Weights of a small transformer language model.
Size: 13 layers, 2 heads of 128 (1 for keys and values), MLP 320 SwiGLU, 6.8M parameters.
MLP neurons of a small language model. Each row is named by its layer, matrix (gate and up: input weights) and neuron, and shows model dimensions 160-255. Each number is 128 + 32 x the weight over its row's rms, rounded and kept within 0 to 255. Numbers have three digits each. A neuron's up and down rows have the sign that makes its largest values positive.
After each neuron's rows, "fires after" lists the tokens most often just before its 100 highest values on Wikipedia text that the model never trained on; "fires on" lists the tokens most often at its 100 highest values on Wikipedia text that the model never trained on.

L9.gate312:202141127121185147162095088129111122152125155095176191121155116184066099164113094159125080137116106111149101132157133160057165080142160131161131122137143144130127218173155097127132105107134120072118139115059141131119184154114161118200157186090115126156131101159099102099096171123078160084
L9.up312:122163186094124047147066116093128092161102082151111124085097158144104145130088162127163156076154139205160171140136145169121067165123135072105130082180080133152114135238106103125111092137182101105148095166143119166077154134127133167171162183115189127126118106143201150109134117117149124130
fires after: "-", " (", " o", " ab", " member"
fires on: "il", " of", "C", "0", "c", "s"

L2.gate235:092089108109101150093145109140064097137138156140126086217131094124108099118159119105135127120093097145167120145112056087113126148188065160161096101135193131065142094148125152145135185075081153138119135118151109143163125144136099138079094134095140100172097157109155078081118161156139169082
L2.up235:144133103160117112107112144147117140159113082161132109150103142151125117203112118140116129090149166133152095137127118117144158095120156088090124118149099146142045169070125164059151109167107120130098084136137169154081097119183175119179129158144092085114129116124173102131130131085123145129
fires after: "C", " p", "P", " P", " comp", " Con"
fires on: "o", "l", "os", "on"

L6.gate162:081172121109137074135156151123152090096143113132106111093179167112082084189170076044088144097149114148174101149151140129084131145146168142195124081123131127105110111075124105105108079105121164161206125190108141166182127147161130145165169090078130162218092116123080148105112127108129154092
L6.up162:107110162149172081133172196155127133120086143142132128126146146118147111128107100141157141119120126097132130103051150114162146092125142088122160114081145070083105219185105144165111157168132160176158105131151140131137133107115172131171166153129158080103166173135105101124093136135095117047
fires after: " (", " J", "-", " j", "N", " E"
fires on: "h", "ud", "f", "er", "ew", "a"

L6.gate59:119116126165103152158138163106102182094140147138168100076174117151104175120138128129161152135101036084065139167109082156059115124151114107140142161128210160135174078111076172094096180183173123094145107177081120136109153124132111144123141114132156146139144142129139153080211094053119122143
L6.up59:112113154125167097165183071161115138148126113145185128097130085132099049089178121098186099122125096127150080152113121177137093122150114147141087169114156084127103074098101159141152140080100107126087134147208087118163177150078141136099126115132141147171119085145126181094147118131140125115
fires after: ",", " first"
fires on: " and", " but", " as", " time", " so", " where"

L2.gate104:124155157095139129122137097122093147160091091117151128159163178129138099082091029151108164241125152130149146067142133147076133111101105134159157180170110092121104118152111174154131165119157151188044125184119114136118140061097196094152122103094126141175128140149110166118119126097158185098
L2.up104:099100115133196169146164123114091155115105103092081126135108123131103180114157045159167164133139146140098163094110151064156131139110094154109061199088142105141178103118151166149093192143178150103112114163158145117113075076140112117089135194072117118152111120106099131155137141098167149092
fires after: "g", " G"
fires on: "u", "y", "ree", "V", "or", "ren"

L2.gate171:121122128061161185088118128079127125154130128076132102181135087122115186139147114101148196111157108102117090126181181124086070162128144142080164101145146143161144115186147134107173149123143120131138125127087135121107111069122151128165142151114116128100130150173157172079127131105130182129
L2.up171:093106134140053156216141165108121106141151147141117117089099154107093116163079142121118104107123092116131144180077167180124148095112107128116176155120148078160160189098224101162098125166142136123148116119093099128102087176153122149131116143161134110122185113137149139147085106109172099098
fires after: " f", " ar", "iv", " Ar", " str", "ol"
fires on: "und", "ew", "ate", "ts", "d"

L2.gate205:169093210099100136232136082132187145174118122143092119159109116141138134146095124129100137142138163083125141150123131048088131073112106137106107161069115182128165105157174165151173139125136153155138142147120136188144154083158123133105195113138141117149112147145096173123148124135150105140
L2.up205:145113130122108173177197124111113112194116141078136129040122176144091076080065161060102078102171117133119168174131114163154119114117184107127107155156095111129138116095129113124135107120136172161101113132111177096130192188109101089130146146110164085149126084104161158109162081118206098136
fires after: " S", " M", " Sh", " l", " K", "°"
fires on: "id", "am", "ate", "port"

L9.gate79:191149164119135156151168111098111166126090123160143149130101159095158108112126144164077145126145099133170141128134166197220152156177182167149074109105137151105087150187160126091099075092196102078125145126096141128126132101145141108090127104067112156159128038116116034214129177127074092156
L9.up79:155159102127128118096208196156141085190131115139158147137130149074131131122149207113108103191113136180177152141147067088153116117128086114114167107126146150131156129151119112076157095166116104085138099121104060185119112084155134045057113143152202160093149109127130121103164131146174195162
fires after: " B", "am", " one", "B", " Z", "ad"
fires on: "en", "mer", " of", "on", "ur"

L2.gate301:156109188139160081095063178126135199143151100133073083119138148145115165101092132091146201041170137113060150098132111172138156174147153164124160169156152132073080160139127152101155157130126166155117139110139162122091144068132112142155144091074164074154148141131135109081125199174128119126
L2.up301:149161140144168115118106156157147112141097164157217122114107163088132098137119122085153117154160064166163101149150096120106182177095087092089100144113174083123180116154185137121128147097100071171118139099111147116099110134124052125144103087103102112124132141051158108122148133108099147143
fires after: " f", " gu", " F", "u", " sim", " comm"
fires on: "it", "ig", "z", "and", "il", "uch"

L5.gate109:182145200076186138101148156131153171096169181156117079187136107089094133123142125150170123171052102130104129119121151125156147108096085163130149184121131133153117116131116119112147084110161101140122089152043129113084104101094167127074149115116180220123144118162135071123129108094184041141
L5.up109:164091144145130108157131150108105200117183105091117129034081143081079059104159138076156102103122152115088144090089133114112142095139094083135121074136118127099222109157171151174145074132154099140123084140104092195196114101086170063108148138084077181095119118044070099117095175109123128135
fires after: ".\n\n", "\n\n", " an", " |\n\n", " m", "==\n\n"
fires on: "===", "t", "ult", "ir"

L2.gate72:160146152130098110150141070119188141122193116157155130151090130175175155097084141177101139184149158126125131069073127118097130125135126109139123213089164126132200170186156115174101071148127131125130144096133110193094103114187146104124099085095125168119166133104141124075165089138146161155
L2.up72:101141113121165139126132145110085145112130138107126131142108140120074160163126169200027127083120142156080100142132124055135129105130148123119084142134070072079159199153081138093046133104104092097154115150160096157129112138141162131142131137179142136128118146135151113157172136079168145053
fires after: " r", "iv", "v", "g", " G", " Th"
fires on: "le", "ace", "or", "id", "ard", "ical"

L7.gate193:077222160176105147155089155121082095094145114154121110075129155168109110173164093175135168196159071124151112118145091132138162119133176139171115130189137106146075067122172150098132134119136115124137094125117183113091138125141108154094124089127061100112114139137141117059169111083150131147
L7.up193:126175151149141109147056077154160135106153158066167081108118111083133135172133160105150138208111119123105123185160116115180150136163131097106162113123142198094168133092095138085112181059119123163135134070188107138148132097074056088175168136095088124118113125108124136088156104156105110120
fires after: ",", " D", " M", "s"
fires on: " and", "F", ".", ";", " but", ":"

L9.gate88:163152150149131143098134167160105138091102131101076105125086193151124121151139093112099147132100127134133137162125091100185170196119124091055119081096093156132166136112123065215170131132102082080144141222127114113152163070108132134120151138071175143157182133052164136156129105109130094177
L9.up88:168090136107141117120120128170139156157112175151116101163087160183153148170114120128098119110124131124084165122133151151137103123180102114124133061067058186106128155107188124143095066155058150136160099145127143155131134064103141203127091130084122174087141073175157125122070080151138108123
fires after: "i", " D", " S", " O", " d", " re"
fires on: "v", "ow", "ant", "ov", "ag", "g"

L7.gate171:179108098136147119125098159128141159132127114103131153121093121097132085108126182155156106124141169175133142124086142137135068127124162159090077117099144083171170127168124124144150064090107088139143142110114124174113233097080109132072164138080123193114165128108138112169118155119152068131
L7.up171:163141094143213159126135129134115089196100123138101161081148141113150121158165069140145148184141176108097152148116164100073167123059103139120159134173123095115184100145113134142080131111148133143086096078166121149118169145116123091091094149108094166118098173159098146095142121134207064142
fires after: "\n\n", "\n", " (", ")", " is"
fires on: "=", " is", "born", " ", "-", " an"

L5.gate187:122135164092156105148107149119093177151126183177172142109137189203131086102139146125126204140071151120163127113176127137142161071143119151150142139084075213055104148117123123104103124134128165124162122130120133140153213134103118157110134144128135122106170131128121164136111099125140054141
L5.up187:115222104149138109165042095064125117088121148150122155170134177130104172141137083146105160095156134127067102148114148157161151165082061147108201100112140150101146142125033099133151119136072173156162141128099120119176116124133158112108110176136110170177190124143190097111123126109124130063
fires after: " Ch", "re", " pre", "oc", " re"
fires on: "g", "ines", "ument", "n", "vent", "ng"

L2.gate121:135077162104119093144200109089112144133091152174132128130109178179123127126135145129079118124093114157182186097127073138110129123163131130127110146161118175172124113094064091054156162125159173150148132097162095140133139123154121170138120124161100127035098177081161166154103154166046169142
L2.up121:154110127147160148155101145139128141118135116088129138136108123195080095126132122086082110105108125119109135140140125122102088149109198105166138169168133116156040178141164138129118077164141117133147139109120094106063173149124157061128129091156113134112106091107117134138141143085142188154
fires after: " K", "ak", "K", "k"
fires on: "u", "et", "ent", "az", "it", "ick"

L2.gate233:170113126135123185131129090153163109165091088150134140146155127154141097170147144055094167111092087178126127125164121166085105126149128125131112102142109110098174171118050185166168127188127138119121161077076122106107129146060169189162098175150099082138099127116126153116137112187152170087
L2.up233:168138056111115139092184101146158095129110100135101146160108077123190097068147182138158115109118112171113144186116128119124123184084169117091104165199143109156151172133080134167109098150116172111136127075127134092130093181072136174068095128083135157074086140138183163128150063181100191133
fires after: " B", "d", "epend", "B", "A"
fires on: "ale", "ack", "oard", "ent", "ec", "is"

L6.gate307:095112071116122086173116125147084140148069153104107113147147141094136109124094168055135165108141134108128160215073133115138154118119139132178116109101171107156089162126156095112151137129085140155114152181124084138143161099127120205122178163085142195107115187149143120065147098122096167189
L6.up307:106136189070103096149141114142131149130084119158092160146109128089173154145133154133067135100137093089188091109145107159175169143098104135131115147110142120106147201130174117166076170105163101087148171107104121149158132157129159122152104106118128156069110120093119129115130146076124128118
fires after: "O", " R", " the", "U", " T", " ("
fires on: " US", "US", "R", "U", "I", "ar"

L7.gate238:151053192100137122123150105160174120087171183183136079124112111141097106092143119130097166093111160133192095087114056116128156094057130125091133163097172151064126139153090123130100194149115093174168134119135129113121117106094192168167132169131095165099098149147139177120104162146051092180
L7.up238:063136091170170110078107088147140134156156116141130075160172120189150133151134116118141076131115145152135060102197092104155211116090127124108076138140160134161184172193170143089097150122105150140187116115154164177102088113146184142179137101151015157136116136139121110106158113133093124140
fires after: " R", "E", "O", "ale"
fires on: "US", "D", "U", ":", "E", "N"

L5.gate288:128114144152074128146130087154103134198124143136135111137106162144070204087098163128113149126132128110199150090122112179021122094133076119100119146182135152097176181141109091097171126144137126165139120102112166109179115120133138076200140175118139138101170169103121143109154130092183131102
L5.up288:109154048122177121099100145139087118091114142155102157153161137111089119124120095115125094115166091146110139113065153163116169074144175101145176103118136122145148121133161095134081146081077110151074127130121111062096113114139133109154141096155183117127180181092120162143088180085128154133
fires after: "v", " f", " gu", " adv", " s", " v"
fires on: "ric", "ell", "ail", "it", "ig"

L5.gate234:104147172128097168096103117138123173076158135202084143197158183111156153070109043129148133155128164096134135112092121112141075156122139147132099187134152093140126107130110128123135170147181184167118153116144171137138154095116112126143192128151136126102141103141180122098099155132152125118
L5.up234:143103129104164114169075156172189136175137131147114146141123131136146055147106158166187096186141066192096055112149143096165164099137131090073165116150159093117155113139128157117172148132162150136134175124140082108138101154134128147166116107217121084080185160151165063072115183169160115167
fires after: " f", " F", " re", "F", "ic"
fires on: "ul", "ur", "or", "as", "al", "ail"

L5.gate39:154160168110188095150150202081141146089116098144067092144077112122131147103057184161104122117089181113096136105102133143136108095179122146109117175141100057145100119091126149142033114100190065128135096101136099109101102165102161129096137128141205179108118182127167157111139098105089133139
L5.up39:132106096130135192101125150138117127110142048146092061167149132143170115166135182080094098107171114107135156048133065220143104166104135114171143168108123122145146123107098096124130154175149119145160189123143136121062117093085086098178111169090161126113097082153194129133124137111116132084
fires after: " ", "et", "way"
fires on: " ", "4", "3", "1", "2", "6"

L2.gate303:130137102141122107104108105114171137140103129146118126091122100148158109156096157147186171148157207173094172143071137103095117095109148123068142147078122108147123095118133174162161125101161087143041085145166132133118117120091166149151140124127140146114149089157120096214082093154068100110
L2.up303:148116148125113161115189086149122127108172124134141085124165063175135131184120132126082173126119168127162130084107088152151114144147128164175169138130136129172067137144205139127152219141141120130188126107142135102122117077118055149165116111146086101129104131184096130090068119176140111172
fires after: "st", " St", "te", "est", "ie"
fires on: "e", "ed", "er", "ant", "iet", "ate"

L9.gate261:132088166119151080091115133174162153103127075086137104118150098133113132070139093095121093096144080141121110115099216167115150151143179138183075131128167148170176061150159119193136106075131128133138120148127152118098154175155170073183097175112122073156138142179120155162185140098133124075
L9.up261:167120120130112108054104136051160166089169120137170120107177228155141126100145159088133081139119110099094148104123156146111166097088128137130135140159147134143039116168141098145160134144130098081085112130112110087093140128099129073161103153144143122190132139106144166172089145142159126125
fires after: " the", " a", " an", "p", "ul"
fires on: " in", "s", " for", " to", "ed", " at"

L2.gate310:128135153117161132063127144135173120160071126110186088169191124161101156194153106125093105165118097166136126191064123103089097161180132102129092170145111052107170163088090134126141116132107111084054148157127164081123095101172139111173132149111183146119189163096097098107088090092075123107
L2.up310:122145109135161153105105191098187086116087135146109115153098152084087142146133093081116146082202138185138116185101196143120094087139122141157168088178165107176141134145157163098114101111149104138138106189137106133065137173136117111083151069113102152127130175123133076065163112088174152115
fires after: " f", " F", " comp", "ph"
fires on: "ig", "und", "ill", "enc", "os", "arm"

L2.gate49:112111120111202149166138153098136135110072116114064123145134112151160128073045098134107137138096130086125133104155237155104137135148136109090174212131124126127099181107064152144102071098122154114097167178139139155150122111163216122133107133112151145108135104151143103085123122087130084086
L2.up49:087110088126100158169124107082139171132074185134124195114154145047130125094142112126140189089127117134130117165158139140148080110114194183140169073104099168142079166144048149156088161171167118115115120107140123061141154137179166103134135117091134152095054192132097132130129127095127135081
fires after: " G", " g", "G", "g", "aw"
fires on: "ang", "ap", "are", "aw", "ren"

L5.gate250:164125130158113080151084097122063098143106150101148120195143160110147113167146086109175174131134102113163136096162195133147126147132151180131118059162097093122105178178104108156099114103111166108162197173138130125159109183158105154162120152155129192145111101145069191164084129141162093163
L5.up250:071148190126166065161158140206127112121115079149153157094122082162151157145110134101166117065144113162151120159150060136130114145144175158117152170108122148120191160147183112161134089124145092139156134125129116132159125098122125155116038127145167150118126104126134038147165123092080138123
fires after: " h", "it", " se", "e", " sp", " b"
fires on: "ar", "aving", "as", "eed", "k", "ke"

L6.gate99:169136147042160065111145164128111110173120166094063162158097151107104168083097163140097140101155190131127092124118164088074137090147112134126128118104125109140091151147098115107158140064161111166089121162152144153148099097083146134142106067152059160154198100176155169135164163094123110177
L6.up99:145178129106122147114124195119165112148134139130126124130102182160157117133104144090076124088139090133155149122134175193085082151149145151135166055050137104160124155143138178157166101085171056138173135104109107104119138142176176128180140079213113060100131187158154071157129133121115103102
fires after: " T", "ov", " V", "at"
fires on: "y", "op", "en", "i", "ian", "ob"

L5.gate73:138109135153148085081155120144129118214105157100096121162101180144156130138142145136153183119126103148100086086132155171131209128113136149097108140110165134157148163116118128129145148158128158153121168124159137154042138081112094165189095153124109117111201089133161142190055166130146184132
L5.up73:157114147115095136134106048152106127137107118092135152140061121149136158104152153066166117101133125150131115161130076126156097138168101123150143138171108098118085125143114182134096098164086141104092180149130148168160095173132192109120121131156113096142140157143105146163140154129107123165
fires after: "se", " h", " w", " se", "ri", "a"
fires on: "e", "ar", "en"

L2.gate238:188149142100093118119094188106136112155124116112128149089129143173107062048170144088149126147108107105184135135085152134068131102155098199130158066126198130112163155111119150092136088164128147147135131121067083147105136130104183155156144127087127071177109096145091062136126176154164083122
L2.up238:114130078084048095134149086159120111135071145192113116152124098146148207162128104127132089101139078156134144121173093133105116141104165109046171103163149132143123151123148110129155168139107101061158162169151124132086041115227100114133157109144135141135044100140134145159178153119137139137
fires after: "ol", "oc", "ev", " Em", "ant"
fires on: "k", "a", "ar", "il", "al"

L5.gate7:122122134059111168139112169137140147121131153165152129133159119109167131117126177108131171128111122191122109150116163094081128172128142117115106087072159095155058117096119116104133161153207119124108144164136109128144116138189157135138143134130128103158077121131064137131182156134131118163
L5.up7:123102097168178161179101175113131193084112077167162135133181174104168107134148157135120140100114142119095184125088136150154125129112135181126129159089099126101154168092094142108103102106135127143084154172130144112094111165079132170115124196151155150118103099140097111163156104108206113146
fires after: " J", " M", " j", "om", "M", "il"
fires on: "an", "ust", "p", "ost", "ass"

L2.gate26:134099107169190106145168144141084139164078149176124166069127141146108179097115154122129097137138124134083116118141121103180037164111176173139124162109081141113127119103096117127125185119085137152122178138175133111115140125133103087122123090062152088057108119109094164141142094112099089086
L2.up26:126095135157161136104126140130103120145108182148137112123129136053062163124125157182152112170123145092108138180107102052131102187087146119125082119143066156115134097098118145140104129116136173114141126091116108183136189140120159129104088102111128118086114071093093148164181150077109110105
fires after: "g", " the", "arg", "th", " The", " g"
fires on: "est", " company", "let", "ales", " bus", "ave"

L5.gate147:096182130155096138160143143111138121108135134120168134086137124111138114141092144064079126177145133136109147086153127094096110150074110093172131107138142135124169164122191147143086130146148185131066134159080156119130139130135068116085157111103131175175082091071092082112139200173143200145
L5.up147:148081115157105160117100112102136150143180132077076154060093126161120127149164180132055138175090117152095080157136124150144159090126080142100223099098044163184158124140197092131115114124134188122119189100109155118117174155165092123147073132128151116151129099169191124175178161080148170154
fires after: " S", " M", " m", " J"
fires on: "ag", "am", "act", "af", "ub"

L5.gate303:108209114136095086164127122141079112135107154147134098147067162170120072128075111075142164160150113176150108105088199137077168120177076157070065119161172127135100120079180119080148128102152087131186115144132149116104169139135146145133112090162081136069147183134176113176152143078156107128
L5.up303:167154175069064150050157087131101040127101091130145136161110089173083113124187132124118133148123087154128127113140121133125154096136124164133111129159121154128071152155149162142114169119165087140140162183156094090145128134115166149121163141126065163122179113101128150074161165100149180134
fires after: " c", " pro", " C", " s", " car", " ex"
fires on: "b", "ad", "per", "af", "er", "O"

L2.gate242:121121143119116120121137048169139121173125141185062070059105040103167030131082163134108154122104143102116137114103121121135142123156135097130083082153152122142046162164159103140155090116125127230166147110147101153121118081156156137160141143123182140125122105175169141196142095134078114079
L2.up242:146097150110082097116107189089120138136099143159137163086103166112032157145102133090082112132164095087089123153138167139135165090158138138120136040119118070118073157162179089076096096154128079136126129130089185096112126105074139105143096091070125152144166200150126136125126148116175104153
fires after: "ou", " Re", "ra", " A", " e", "y"
fires on: "le", "b", "und", "l"

L6.gate286:110145098142114119132110140137166140174150052155160085111135054147169063091139178127161110139113152147109168141058131075145174148132132097152154136148064160096176149175182093119092100126066142130142097130128057198156102147154087094197139082191086159144101134080128124119094139079161136127
L6.up286:112147114104092081114089109106126085073141135124156144173184107163107140089140097172117146203124132096119096112125158106121163095138094158113169096106134097140157118140091038094112172098173146167067148119171147118142160143166093103165120056147156129152100111097115123156112151113125098159
fires after: "–", " football", "0", "8", "augh", "field"
fires on: "er", "6", "ter", "ad", "22"

L5.gate67:180103116082161079126147141110135157066161068119143090098118116139128095162077161113153090155128158146080131150119098178151161095146068127128168116051124135131132157154105113074085150147075118120050115152106123110050146161129146086067146167118173153170140082090124191149086115144146176104
L5.up67:121138130113163140125129071158132121152176150118168120126136103115107084081075149112113149110082116105156134139102066057191126107156048159134135127122098136119131111100086147160086118094126154116143139099128094135111128069093185108155112152112148128128125121130086136133092121081092126154
fires after: "\n\n", ".\n\n", " |\n\n", "'", " re", " g"
fires on: "==", "t", "n", "===", "====", "iving"

L2.gate286:077146086094113105123082096120132172200175082087050100170117113141134079087168135056124117120083093157111104128132139116160203107135125147096139136109165154102163155185122113179107109083167120143120125097090118182118103163186149132148154148067111125114160156171171098149082090125110108137
L2.up286:129095153196113156160145154141153151105116107109075096115170078116132111091156127075121143129122066108143154151134095157128126168116094152159108121214090167077115129124181150117118116122129139115075119096120162112047143119078090233144197163058078125159121121165174130151059109148118089171
fires after: "A", " A", " U", "ru", "ie"
fires on: "v", "t", "g", "r", "p", "l"

L2.gate94:123114155139111166108118134095135074159116105131155125171074108140132164119142116104110198140184190147162131099130160093083092124115109106150146180113128084084173171157105125134161089148174117131128094113073134114162118083104146094102076080194078117131136135082196103091133061058165134091
L2.up94:111165182111155217095117055172144092143123104115192104144114183153106119178143126121096110093101101154142116105123109118112118061119136156098153127071103129141167113153104144110142081141207181148092125172108171097228085173128121102149158101201116088151095104153141142097187123087157157085
fires after: "f", " F", "S", "F", " f", "ly"
fires on: "ic", "p", " life", "if", "our", "or"

L2.gate287:140114158184119148127139124155195097139086141112089092127133054146153090106112154098156086193094175088086081069100138102128130141112076128086142141137131147167132146161085150095166043158089118170121140152073100131129126158105192116139112094164160155156108112193113102048168165115057170143
L2.up287:134117145133110180117131059093148169125097071118157118132108159098138167110078185127174143178112175153099119108112118094090123116125112122123099109139148158123159165087134138199125164138099136123110110111101133108107064102107115076139157115129141108139105116075168101103108148144135162134
fires after: "A", " A", " B", "B", " O", " I"
fires on: "m", "p", "n", " Ac"

L2.gate58:100114094126089101167111167140142152100110132121095072145054051156096141153164166164092135191169126126146109105161144143047098074145120085118087057123093088085089101107149117167091139118152111144137084173181145132126146129131186085119152160106142139155100110183123146103062164145117124097
L2.up58:141126121129124179118093129159104092128129164135110153155163097148122109161081097129158069164085118111112088073118132123122091110145139123133104120144128124109091145183187144131126152119091112145099065172116107194197098122156154139072110109125128111126044170140125143102106144130141171039
fires after: "r", " Re", "ar", "yn", "l"
fires on: "r", "le", "ony", "or", "y", "el"

L2.gate30:142083149112067066128078140109156126087120077162128108147093070098173151181189127116152142150105099130130121128156149138093106095148197110134133163108146060115197072144099184153144103155208109151080045175195116117147142117121104121091154136166175144107128136097131141100025141162122112103
L2.up30:125071132179102117154148087152108072155088107089133169154154096102158103131139105177113158137096136145151096122161208111125127198208145140127198120089067170117137157104107117139182160137144118151121145142120106147132199118163157144182156156086169210148071083136179102071140145134031076092
fires after: "it", "ist", " Ro", "ig", "l"
fires on: "ch", "ar", "ry", "ass", "m", "ol"

L5.gate99:067190156166142111094125132120053145088100134117150089138163189173102119123172149164100110135116095146085196066182100166156146102177107068074113054118124167107115131119119165088103090087144134116143078158139114063147111149154084122113149110101127177137140133127097109146135111087072156119
L5.up99:162101131121095096113146076079098110139167211205119120064080090119130134103151106161138121155100058162114112167090133106093119211102146154160145197084094191112085148142159161114105171110119143120092147122112166094122086101121089094187141175123092204090075160138109158111106139138157185069
fires after: "b", " B", "re", "om", "ong", "o"
fires on: "urg", "ern", "est", "he", "ign", "ig"